Part of a small language model's weights: rotary positions, a variant of Muon for these matrices.
MLP neurons of a small language model. Each row is named by its layer, matrix (gate and up: input weights; down: output weights) and neuron, and shows model dimensions 0-127. Each number is 128 + 32 x the weight over its row's rms, rounded and kept within 0 to 255. Numbers have three digits each. A neuron's up and down rows have the sign that makes its largest values positive.
A block is one neuron, or neurons of one layer that tend to fire together. After each block is what it responds to, as a language model described it from the Wikipedia text at the highest values.

L9.gate715:068117139103081172117108116175127124189088149129121080200175167094130126048108125131141109191115092133070157129116171125081132157072117096161140141140113083141129196159145157100131124120113138105125137094137106128116118119113112132105133143136103030193149059170165130139133155154098131119163151086183127133169147135159156079099167167108135117150119114144141102121136093148093090088080
L9.up715:117107171086085150122158150133176134123123159137118182141151100127149062039121109120167153086168085124118157140136103169130179135082144086172190133144164175139119123080133156015105171083133136134141090062131106158130106174186101126150107168130048099131142109180128169117100094116156091110061134149151199172100167125130127144052149184157151096149130154166116143115167135164174148136139
L9.down715:129169084110082135077075126163193162140124122101161120173078169132114084108121110162137113098196115095059172101112113109076105165096210104136138124145157087111155088115137177049132181151098093153168125040166105136103091144195146124162129142164085114109130128146071138159096135126101064095163164135182186125139195047148082124117101064125213178153081162129170133090134105091087089103104
Responds to: Blank space tokens forming empty cells in pipe-delimited Wikipedia tables, such as after Total or a name column; also verb-initial word pieces after auxiliaries, like r(ated), d(one), re(place).

L11.gate304:108186158106125131159098148126103115104090065179103130196138109144121189123151193129169174089137121102098121151070171190087100157145143147128155147098081128109166113110125183092114115124092120067096164145171117101114069149142111127095108159085162080104119141116107120159089103112141160121110121114145126132167185062131090130128112141155166113044143079078153130120157115083154074142090
L11.up304:139034182079113145133071111111117140086147160139134138122133165105138136136171127166180090098130135137104132127079116163149121166115110128154183129149175136110131170129111075072131133142217103114103164111081168184133101077122165113131151084124096144114157110144076068078118146091147164185158098087151121133120113158120091114111104155119155090111105088052061128108105097108134106169195
L11.down304:106168098157194104141145137119114165099166127109048102169142091114146145155113128114085158140093139103151124156128093149142103033137106120167077137167153178160123120169119155113146106092210150123175145119106153097104164144143150138096199071148118131037157113120188114122106148187114133115079139080087134159145144140116098140124136136119188147134110143148152108134169118070120158144066
L11.gate508:120165169118119113168108122140102157146121115118155144125140184140163186137143121099119124090146104112113178122125121070139139175120130113111097110084087122139131141203076069155062166157126157129125191176105113105095115166096149155106133097137066131093158100127089180124070132110151104116162152186147081108136151124143177166156091112082137166178143098108127081153149123133102142184121
L11.up508:103183156104128191109097118125126157170120108170144176154115146146124149114097117111170082138096170095039090123123103122073060159117073126119176120152075160178105096147145121176157170196139190150094109134129106137088082114133126132109186042106140136155140053092124122124105182179137118099201116134127130145142160164184170135136136123139101138149112078121053102131124170165149124137091
L11.down508:139113119147080145156169153122138099096130115189130127163143136164143139200135097161147084150121112150147162115108123117176117137173151156145062135118159178131139141094121117115114100174114101153131167151111171149109159127105156115047107129129084128121113173076127189192123132140080118144061094169157101128106100119147051090096086196121206167118117164133143090136132102105103094138081
L11.gate811:098103122165094111107128142153058129108124146156167082173188149113104143156141130078134087149097068114144081191149062099087105183119088142062142147148086143081094141130143104124162147174136097089145140144126146072143118165154111097128160135074103161120155114194105130069157092178175144114136120096108128155163113097138114128141152094134146132197135136118076056114155166107124099102093
L11.up811:093171165100134196145130096111141117110091087104170148126136086126075126092130119132133135135111088146041172094101108129087117140106102113150097122133127152126149192174094078102101093140155150119075136130080164101158144143084098166069134122077137121115072148173103155097119106122071156162145175138187152151113193082170176183122229049087132121166105148128154154102100174140114082146080
L11.down811:130160066155072111135105101097110165109111061189127161111091124148139117171126157155114174143151087126158102120103148124146208074081144148086068119115122057110182077153168166112113111173101075113125170106154155146098108156123188132148090154135136062109098126077128099151160066095106101081117116114129096160148169087058106173075125155095214084131150163077183119112156119131138127141162
L11.gate822:113178148099110156154166146136126130106132167200117123142130095160168132125183156118156138164152087139078101121187172124120069150109114082131146110091111144103125076151110141060187147174136157137081163109157174115155149113068191133092143075108113168173133099185130166080151094149096124144149164166124140194156102156138150076139168129125118191188146122218133115093090185141112133092143
L11.up822:122116111174194123151104155123057125100132089126118062131160114181107118110140067090086101142074090125146134174088126163127087108138137171116132147106089122110093142082121160080146141087146133149081147154096093162142118151125131120095117166141161143116145140100116161157163059078097124185154142147129135124089165081100138092116134106145192123134109119102093167087105133182158098228169
L11.down822:135123091076110089131107115157067091162090146017120170121064168189051183177095137170112110104118128112118108092034150142173118115125102176097116172081107060155189120152092124094145161110153103057144190180125161136109107089134129157178161128133129056063125137116136127108095160143127157104109150072113149124119124108150115125138117135129160087129105111162166110133124109152112182104107
Responds to: Prepositions and articles (in, of, the, at, from) right before a place name, especially a district or town, e.g. grew up in Hjallese, district of.

L9.gate131:187169128054104202112102046085129117057127157096152131151146143164142160133073164088038142150146159121081091188186113099160144117118144145123089080150131109125138127087109082075113140120128111081157182104180038169116173106179090150116099051121109171136099191176110126143159175159121063115116140159122140082171099120167074115115100134116080136152129105081072127103111146170148071150118
L9.up131:162148145089057142147143129067139158140130054080080132093136074144127172128154140133072133061140101093126137108104049137104208131122162156102191137101167135179098092098064112163118169207109063164111099077152163158149079094158080152112140162158194138072144117165130109147112106125070144119109157158107101133133138155156118111107106110141151099128135056185070140105098170085054160105140
L9.down131:137110108144153144079071127187089190085129140135103118151115125148167172153130097173117068128154150156107179162162069096119137148109119144138166149132158175138119127109075108131165171129159096215162148079134148106060151130142185139095102117141148091104090123151120175100151090141126123111116124103130149134101103105146108078142122125154149093168123034109090160143079105110093129138143
Responds to: Interior fragments of words, names and numbers whose continuation is predictable, such as li in Alliance or Sullivan, Y in Young, the colon in track times like 5:47, and 200 in years.

L11.gate22:118104082071119149097124024138165138072211100081089138120190109110112162104123133111072156069113123110163114132107126136090117174125120152112192151123134112101186124111102155134076120194118093112097113073121089220131157122125089100084160114081190077135137119118158105144150076155116103161140105083173165133117121174151128079110132136081126142097126149135192168139117112145155121160147
L11.up22:158099141166105142113152131101198149164173187075153163152141118108135089125110133103090110093149139073117101132176137137134078174141178080123136167091137144104143147122138120096100182148065116103157150200155120154148056164170158156131122165128118137093168191148126169177100133079109152127096119142150183167141162091159178143113187147137139176137143100072093135130119144137148118081159
L11.down22:166165121160064175090062085087052159142103125124134163082119136121157101138199124167107156122105126147175127115146168118129086168190152135044143164088128132137131108115112120110153079156047105168108038146136114103164096127135097093079163114118142216204156144120146124138132107110109045104144129075189157114150138138108094163105119111130163156128139180145121109094105153150129123081098
L11.gate53:125118112130095088081164103142129068064214112147131169185115117113133128151126136137171118105152128136127119126138152123144096142087165128130090108172124133133142089113119087115112108139142156157135142171168086152060118114109161175151173150058115102120175067088167137125173137106042108125131141169097188155086088119136184082073176119138151173180212143172134184084123113125143103157135
L11.up53:107076165141136128102193089091114121188173047138117128150176101117115114109141135110109179107139179142099105137105134108057145132090097134124174126142105168105192067167092119121072160104092081144114125116204105201139079113117155162082121137097119098152090088150184116097108169109114149102096126084175128149124145100166143129126172161145094163133170104118140125135113126109167147116171
L11.down53:104129123124097151159175134152115113180127084103084059095164099174165050101097126081086130147159099128142119142147134107080106115134109095107127135113142121141189070119117120118154167153059154078152092078102107165205136154144122117172128160128107149170101095170160114093119131107141182115157146098086135144183130090132145165123138084175132115189113120149164085111113156141166138150101
L11.gate434:092121118145140150093137179091119115144182141112200142070135127163127140187076126159140112157131107086175155152111106111112122103107141109116138093142129176131088169143157125170062108156112138167151153188140097129195168080149153125174120140123084125135092102182148158169190083167087150115129087161091158163093137132137124163137173121096090166141149162126130088113188179115204147136135
L11.up434:155121194143131148118121148099122176114206159120182123140141119098116105110152136135121064053174135096163135122144173194150129092178159147145112089136120134145112107071166138096065064142143118073100130162123155127153089139104122136085149152097168100115095176177113110143110106154109115051180166154134129122110041150129152114143157095046138099178134097089121134202128165090166123105126
L11.down434:122090120151148069121128141077080094126144136143159172143105103130125128151102146087178100113184108135171085167122141122155111128118109102133105144154112178161116083150110128130171161109186152170141073136147111184138120138157079113120148118110091099148186178141186102108192163115102094090139097147088127166135090148088103166172176155216098156104084200126142116070175174128148108150123
L11.gate719:135147160148139173148097157181122132137093098200087060162060145153133180125203102158161128128133141103160134093094163149168111108135165106132122194128140134097144109097179123156119171129164143121102103107130089102084128143092188091166133054110156060111173171131111179145124137108174167127154146134157112115134166174167182103067163109093136119114132158120154147143112125123156171113076
L11.up719:120121158157086088164097133107153128103180167108131132152124057098072071126159108135109158143115125128052189145100134120110143113081152094056131149095134170107108122125110141109130112159113118021103116125104144169132099109159128139170193119074107072115193132164164137064080053140124134124097164154120182136165105076137129147118158169058108143121154146044105143123110097124161172088102
L11.down719:085135138122058052098094108111137149143164173114198136097143062169152145107152155122116112123151130062049139118139147153122204140098133126127088126096057166098133145106146108104147113154093054071096148148115185140087107141182165130160146196130138132129154147139143169131108123124090118099136060151109161089075098125120079140077134112157072053190092138065168139190126121132178084128146
Responds to: Pipe separators and blank cells inside Wikipedia table rows (header rows, empty cells), plus "the/a" after verbs like gained, attained, spent.

L11.gate4:109119067099094170126131093141170149123134096130130097114074099193115102132105111162179181128125132061162212135102100109140109160147113101091119093079123137109130122126160114122105151178169105115120116128076130088108114152096120150090095111143111149102162123183196136125074120103129158152119120094170175111125116145105122099188147171174123084132146086183121138134203105139148110152124
L11.up4:119145116087141109153143124111168122092167097142088087156092128119147093095118085151092097154075142114136157104126135133159096119107065133115107133109156159074169065128150143125112104053096178130172120043131146099118097097161101083084194084101157119079066083128062192154082158187162153119130183128149129138118119125134168159137137101131117114121114082170175203166107123104149123149048
L11.down4:094133109085132111162078175092086164133062173126149174134065132119092112195062135132118163089130097144157146072128177060120072112165097119070113139148102118124112123145148105095144134093222131104080125107101135060171147145173130220160133123138108139150153159098190115109153124097108123193091138112154135163096147116147158085118106114093161167099129156112091164072152114087045107175167
L11.gate287:139132145183075104141133192123124166114109143177136114092137141092139101088130122075094141106155170117094119117138129137146082141169106168088137122173108111099129092122107140093144149105120071149187117168203099112124109101133092124176091126159086122089141151157127114173132173168094049145141158082100150135107140063153095108099113181153099102094133162169094124083065145118151152161115
L11.up287:110156213110095165149151095117145145143145130166144132101119100134140112076151080048107141152108125147095109105140174108139118135107130123161072096127135137097172131106068164081162106161153082153165096151137180134136090144146101154068125107143171041126103179087131174164070131156154138107119103117084092189168097173096129142091071139129145144113118116133143146084130121150101127129202
L11.down287:148121097126097219142144164105095075129189112093157110105102150178120083068137077145106119176120178158056109151125143128187109125116092147069106148141129129111134106100153129100164104126148196165134177122110147111151140108088173095146087087082110037119144186096145118156157172175097102097130102146139116080155149136129100084109185101148078126169130197156148138185114151098177113129162
L11.gate487:166161098123088172091118110143129094189150197107197124121081093206130137087118117103180114131123115092132091145130094123154067138108096143127126136089097058121128062098139155110172061167081128110102171076099078115094136107077096159072108074120142124099175188134135093157115110125118054124134112158125131194121132159153151108184187137127151119147144124124103127103112127145131122117151
L11.up487:171167128143103138071133127174133156118073101182129061117131115171193105085134182140105124154096108107165127130148075159136137140151108167105130117087107086131094058160149159118147149127122072147142111107122112100148086101111154146149133147094146133136156110146069136102160136123102160145089085187115176187090152133126117119156172062105086154183053159100102076159079103125107175122119
L11.down487:098091123079144126095102065103152088120154060088179136140113092122142111119135153106077103106071090126145114129151118139077128077103113138190110122107099113164145112159128171148113103081124092154122114100097145204070122158106108116112138099106149145219132159130055124134132115074119101174108091179098136172123132182125152112157175109147105105072133131098144098131136149089104107092135
L11.gate634:136132132073225146080106093094170113117091160118094122098084096127104134084146055087100131177078076089114164170162129144132159119112145107163142132128111142125098099108127110080155068148127139131092150129076142096106118128126059123128095143174125113085149082138151114102086205127059106195114119141106127097152169167137134120188149107092055132101100135140211144139116139162153154161108
L11.up634:114172147136097106104109095140158181147112142113172109154059082154198162115159103152140181191179147182164082136122093104138114070118106061094159102091148168058104099197190139085118087121189126108112062080142143135156106136119164102138165135108135096143198118145157133156119137148115142141150131122130120091107133138118118093212155204131119171148119140147152105105111127116118151105087
L11.down634:148143104147096123138132150124135170196069132107109157114095156135121132126146136148081178113142122160145112129122115065184082071150175066129088094184086116162093123105089141113173095080146150163119122143103128072172157164079137150092165141119107171135102110184154130098148115132133130116112110197122183176177125159131148108087113080143196119158121160147223160155132168153131132087129
Responds to: Fires on the conjunction "and" joining listed items, on colons inside song durations (4:20, 6:19), and on word-opening pieces like Gre/gre (Greater, Greek, greatness).

L8.gate304:082119156159180153092176093096058147074185119166198109098111140130109089126083098181061109195121147088089154145104159148148129115125148159114200103141120117154130126091134140098162133128154104104140099146141129097138141061146180163098158168160129122106161085119070129151087139177076125169092075131102146128082151158102155108104192156142174160109157148150085091102119086112124086206149
L8.up304:140174114146037145069154087181114134093130172084091117138108079159152121164164078091151153153121165175142148092182161171155127076151140112095151111107183132118134123126141122104107174098122125096113122109100111055099128129161145074146105073110147137120143169146114107113070129044123110151117102095128140017129120182153132085088145081150154152097115107077098077145161112126134104170128
L8.down304:193138130107104081188117106189152100097128189088095089078099158175168148169117145131115122161131118118135107124096162122086160142109142140115146089168167206135117101118103144141079157049114111120137158167147178173116142115138128133105094110114081116079148098127142189102093091095135139125146119132143147162098152112197138126118145170104109116188223134103123128169144106126193118163137
L8.gate707:163179129167108152141150087141084140174083139062174097178113130214158128135112087142199142170152135111113122135112040057114124166150070079090117158108151147150142112149109150132182081093143196122147097151105172155142160217167161151139077104125084083148159167089139143157105123136084097127125165198122108091115140092154144135147134163108091144142181208151144124099110188121153131166099
L8.up707:178115137152125145110198160145118128164111059073104081129143115149110147137151095162174110165156070101162163148151083125075163121156143140048112122146140096101120075138111076165108122181147117099128065121115080088132079126146104087174124165082140118171139165134107156116141090155128134176138176108083146114073123152110071114120105122122116177141094204165085146095140093087118119074094
L8.down707:046146089161188113148172131111115149102115137092144114141103145128140183178107134130098132105112138152171115136127119139139112148134169129091090143133164129052067104130133132110156132164115149149103207150138106147114142099127113106202162137141117152140182133115121138135183170169138167075104085117130125102134147159165119117136134112168165116052077144178093098165207112147091157175105
L8.gate777:139173133129119122108090095084101187123118115148078142117048149127143096123194087077119094166124168055157123082198115188176180181187111123176154135102112143143187060130119089125092116135183142115104125156087127124090145144124108113082104127098137110153157137099150106153103104127078123141148148147137186064123141136165138103141153056113084110138147203159116152133117150135173091110139
L8.up777:194157160129154118138144117147157187122166108104097105199099147153114129144098161140096118157098142131105110052168161132146145163154098161118127124117151114096148151136125055156083212140129111116151101160111121165100081125149123056119093128123076130205098092091118137137101151071091102122112125114147105057115131123164114088126109084163129069091113176134129139116072107075156131119158
L8.down777:113112135161128111137157135172129105150220149134120135141095108110178145203106126120115119150182083119120112133141107088151153133096142111096148194093168153126150130124113141138143159144126083110167154168139161152145137078140162111179151197114072107094099122118169104159126144160124193083120149087136110118152122141120112068172117120124109095089168099177135171172089066067139067068161
L8.gate792:154142120140131180119131151115076114105090178154156114166158130093104051132113096120162165148099144058112112166087190178165051084114121073080172126154101091121147085089147147181138199106145136114157151141107155112106106117173139108141058082118140114141150109115106134130127152164111150112147107167064128086123142078149108088141123169061120134117143141160115092124143129127097139136142
L8.up792:164135067164132131104127086139136149149143150107157103098158089124123122090127145157144120126099198034133152179087101238109059122092172123119206126146122081067104134099134209142062132151150149116159107163098107138125191139099084117129140156165140067164135129186077091164106099097123123163098047136096144109144173137138113170175116174086129097103133187090093155174131166151128116098116
L8.down792:132057049114156075192119078128133123080107057135127082085123091111105126108147083104050083152181094151164110136100036135128166167116123167124126107161139148113077137081109140127133138169102172120177132114143169114127138175148140149164115119124123167118149134081124135198096077112127138184109171114152143161107156137144108108153127124088111079102191152174084079103143169148161139185110
Responds to: Final pieces of split words in music chart, review and sports table text (Eurov-ision, Char-t, Sing-les, aggreg-ation), plus table separators and a year's final digit.

L9.gate102:137117080152108093088127131133055086126110122176159123131096133091093108131171110080175168119107107176083105137131144134070108097125164087114167072160087184104147133157125120109126181153189136114094146156111193112159160175083094098122160081168050170158098141111091156087148102083127085148138122147082042130165134108146185148109120133157123155196096115197101087080122209107137059104137
L9.up102:118158166094185113157099124140162191184197112124193212107170162094140120168121169156149088104153172134087159099170149128129115099184161152079143140151096189147131069142147134084183135123101142108116161182140086142131160141127143154134138166106126143081134123145135073133133155188130135114149108144191090099110159150118161114173157162112172154170142078099137186123165069176178157092150
L9.down102:130148088126104112136117156122088120146096155148121143118128089147118116187181098092152167106132116132112112115135127131105172174037111129127144121186114151094103142171126097142147157154117160133163110139151154140162122193143125106125187081157090171159148154123105141074124097110098124192151138120095071102170150169127158125100105121196218159201085158163094085087021180138137094115115
Responds to: Prepositions, commas and prefixes right before a place name, such as in, of, at, comma after a town ("Orwell, Vermont"), "downtown".

L8.gate499:110108133118093134115143143140157068158151128142190146126140194147131094128130216133163161089142159105116148132162124159116116106141162112112139099137170163103128125111181114167099181139129104079159138164151109113111184115181144097110142131062106137085149082157138116131122199120085048195162121135084116097154076103143170092131116152166116071123188067140165096141116120132175106149159
L8.up499:148178167057100117143117104159154132174177130119154165129200124156142163140148059138122102136155100197165136127122113133111130118136152125078089161155180126165077202138132102120147210130118158121080119127119135107144159142149126098181124181114091126126142169091131149136074039107061133158129106131154098183112183093136124143067156111106182136113114156138123146080098148120102095104149
L8.down499:098096081098105068080147127113065093139161097093113108086096194164145131155131123105059146138115184079118123075124114107157127121163115110091170090156128161126136172076108154198140123118132149107104097170152165144105164103145145197123168107155135105164074119114138133091126151086121066169137146076181110097110091134133176113133107148157124098113152171122120124108125201101079083142106
L8.gate515:141141105079097111117154101179152197167106152173131134080182113168135060171118158039120142112118113129153073079170208122111147124144151107115147132146100114113088110132137087124115136167157129086105166185087142154163038098137146165158065111152090175104137147132102149108144110165074122119133127182094133116092110127153176135082128083162247059127166130169150136135132141121112149150146
L8.up515:128108117122160077103133147150080114111117044128110157146083064149100105110165137129167114072097079095095166142199149102098080161131155116144125115153176143107195094134158160153115158122084149056124108090151115123108168131108153127142179101109127149091133132103144089121136127133096154072136193100172108103181137121094127118111136087128134184139093128140201075107171111112130190081085
L8.down515:109176095101134184136143141079154126164132107095129149098109144104159104096150105088067159155108122174126084152112075164106107097148122115084168130178055139217127197159120100095174073174169092108159128135120174167156144122139111139082160131158115099137147163105134132164163155108086171131134107115127153132152180119154127173144162183108204131127044150095101104115054162118106113158103
L8.gate912:088106160102090104181063146093094129101198128177193144136119075196094118148130219104170079141114131132122083175129090174128088124101126170170087095133095147069111167156082134124132166122150202129181133182143145175129113089122070085124098090124134117140095089080097163156116089143102118114152095152127132168141128126142096117104100099117149103138089184145150092134075116130090157144206
L8.up912:121174127105090083122108108158129154137140139159148087129144127157161129121132114178168088131148142157029166161168085158135122129103076132148101114142150122050102104102148120083112132151084125078152109161096086070184054118120119130131077066117057126111147097071084135123196146144160118104082093164129159148100107117101164130208100111156124142129112053119143106121099134113094154120047
L8.down912:068126127134145135100155170128115157125131114085107164154151110130070128166107122137121139124158115117072128130163111095138065126114118095195173121147130162141153168142161077133149136144146128094096142165123110065129155145131088156114096093161125117170124118145087107115109096139101139139113110207110122132138151174164134125173131135061252103093040126120122104122083166148137133095175
L8.gate935:144072097139097134130057076141153128092125165136165201118108140163091108094108134090160045161108153140150088103149082153161168101152164088089124125154145129080129146128190086084154114146103186139104138074090080134126096128093125129117122130127174181153129110126101155148113144112105087155097086164141097151124056147102137121190178080109163091186116094132110145102138100157162092145099
L8.up935:233177181102132097100128121124100145156078187179088089178123088085156149135114139156129066089104091181052112158156099136131164131127087095117108106139167144088176104138127132152074140116126211114197145133115145157157131132117082098125120089125183101094094164134088117108099106161129139145138148144165095068179164089141107100118098167141123129131088087111115110145075102101108133133124
L8.down935:134142181148097104086136144157093159093130120151130154161199074111150103152140120155080173130168113129063160123132119071077108098143138108151101170106166090157091144142070143145095132109140124095099131119099150167137109168113120127107133136125077122151148116081145185064112124131098050103120119118147136122146152117090099149082095145106193093097001089200160108122017096081130118168126
Responds to: Tokens that close a unit of text: final pipes ending table rows, closing == of section headings, paragraph breaks, and commas after a city name (Sacramento, California).

L8.gate442:152136136143095161164093109125076103163105112167100079109109067095104090135127142136083136124122158126130123118127157076115114108173133115126175116084144130146068093089155110158128116165174132170126096158102145148041161132104142124126109124158065130095168121139169168178071116144098111124159129126136103103089141123162178121153112175129096054093129135125198106150103129081163088117176
L8.up442:137145131132159113145137103134175129090160136104112055041130090118142107172156136112124156117132143140149168077112110091142162094131102124126145100113138084077119146101140111130150114244133142156124140155114118090114149129087154132133081116145105137189133123127123138138083116151148130089101125095225146152119138123097124064108093142154133053079132109164140106178178124197148154092128
L8.down442:135100167090150111161155087114175063071129112152141076095153049178181134125116127099125163106195150111097140092120110134113167176148127188158116171136109086130111137149111101122185146172197056110153141144075196093050150100171164138128135155170105105102096085149096101208152168166079125107088127180134052120138167109137128137180103118124093158107171121101099150147086170169133050101196
L8.gate890:148079151050094090141135152121136111127103154098190052155078165154157097115094093131137126174137119188157106139190072072155073146179110150144124137078184154086126119123214092171137105153189173097109150121099120144113149113123191100061105125135128152126059122103139107156132087144082171113081079132192116123108114126138138117112139071138106130121068132163140133149169141110116165106081
L8.up890:114144125077115110156119120097207131145173144126094105144094079056133109154136119132129120168119138068174096079149153091160093121112119064138062091160119116110123143133159110113146160114133137148132126128130179095061162145152167132135124123143166084132127090177101088085126107124083074201071168191120118086167140187091130119096150116142096138160128094113173169131161095184198170156066
L8.down890:151158151103097149184111107100109082147164079109120161158094097129119119114132095123193101123173156137145107071123173083161073181111155119144107129157119122120091060101125093126096080109130078110128130129118164166109125152147151139123073123100139121100065131109137103033117142107102070117090154168126182163096078126128098125115135146123082132136068083103165173168118076128171121128147
L8.gate902:096120101188148110156083147143156182065148129098150069151099162100081122141147140152156084123142099178134106065138127122144129086106157127106167176168157140179118125058129121101146069134151128168067046123110146171089122146150064134116158154107071091102135080105152070142119132154095183082139120149077131130119117136115113081133144103156108137142107109145126105213127085141200042102187
L8.up902:126148131105175150143095162113138136071104109121136070119049074082110112145088115130135052163165147130171091130107111205129130132158170087122108170163089102182095113084129130119156126148104134097118122161101120166128110114101132130089106103132146117097109211165165172138050084103126086108153156106132107105165164183113136099162146122115113119094068146134115086152133152108090143115121
L8.down902:088117122152065079155108156147086099135135116140172170092144084137157120112075106183090171162130170082173131151099139155103133152113143081112131137129123145076142158142146083166111122152136078149090126144129154136122125077112164139103068109140178137129086130105172150142126128144138146170104211097123154104174144087086094109123129131086109137094174123174114127126119168126104077110117
L8.gate938:145138112152114100106067022121140128085118160068097097125152108148080124182146075116179140178198114088096142093135091098162127140183160125106144134110138130128165152141114072133040101152157124073175082137148139123141094148159166122168032096141144089089189132087179070162064156169113108123136144125129100119166122093113149160113099133124114113121143170136140121171083121102173133100116
L8.up938:179132090146118140100093078125150118082070159081057115145130145083075134089108145132092077147139156083102131089085073151181119116186175136109117104137168126142178068147101100126109113138122071085111147155137081079104142116174128099111132114116121084090161160142110133148108120113085057097121136119113094110147144174145111136133101115143123138148176142129132155162072157168170143132046
L8.down938:149090133079131166137148196147120119131173100156154132166089193096179144081130134144074109090039156144149090148133164174051179139093121114144143130131126172124093084112147145155194137117151173161043127097128132160154156091094107138088187178092090151166089133160117177117199130050125116150142147075124154131135123158118133100158163107143150112147087100168075151122137139159098143194104
Responds to: Mid-number separators in Wikipedia table cells, mainly the colon in track lengths (6:19, 3:47), also slashes (80/100) and digit chunks.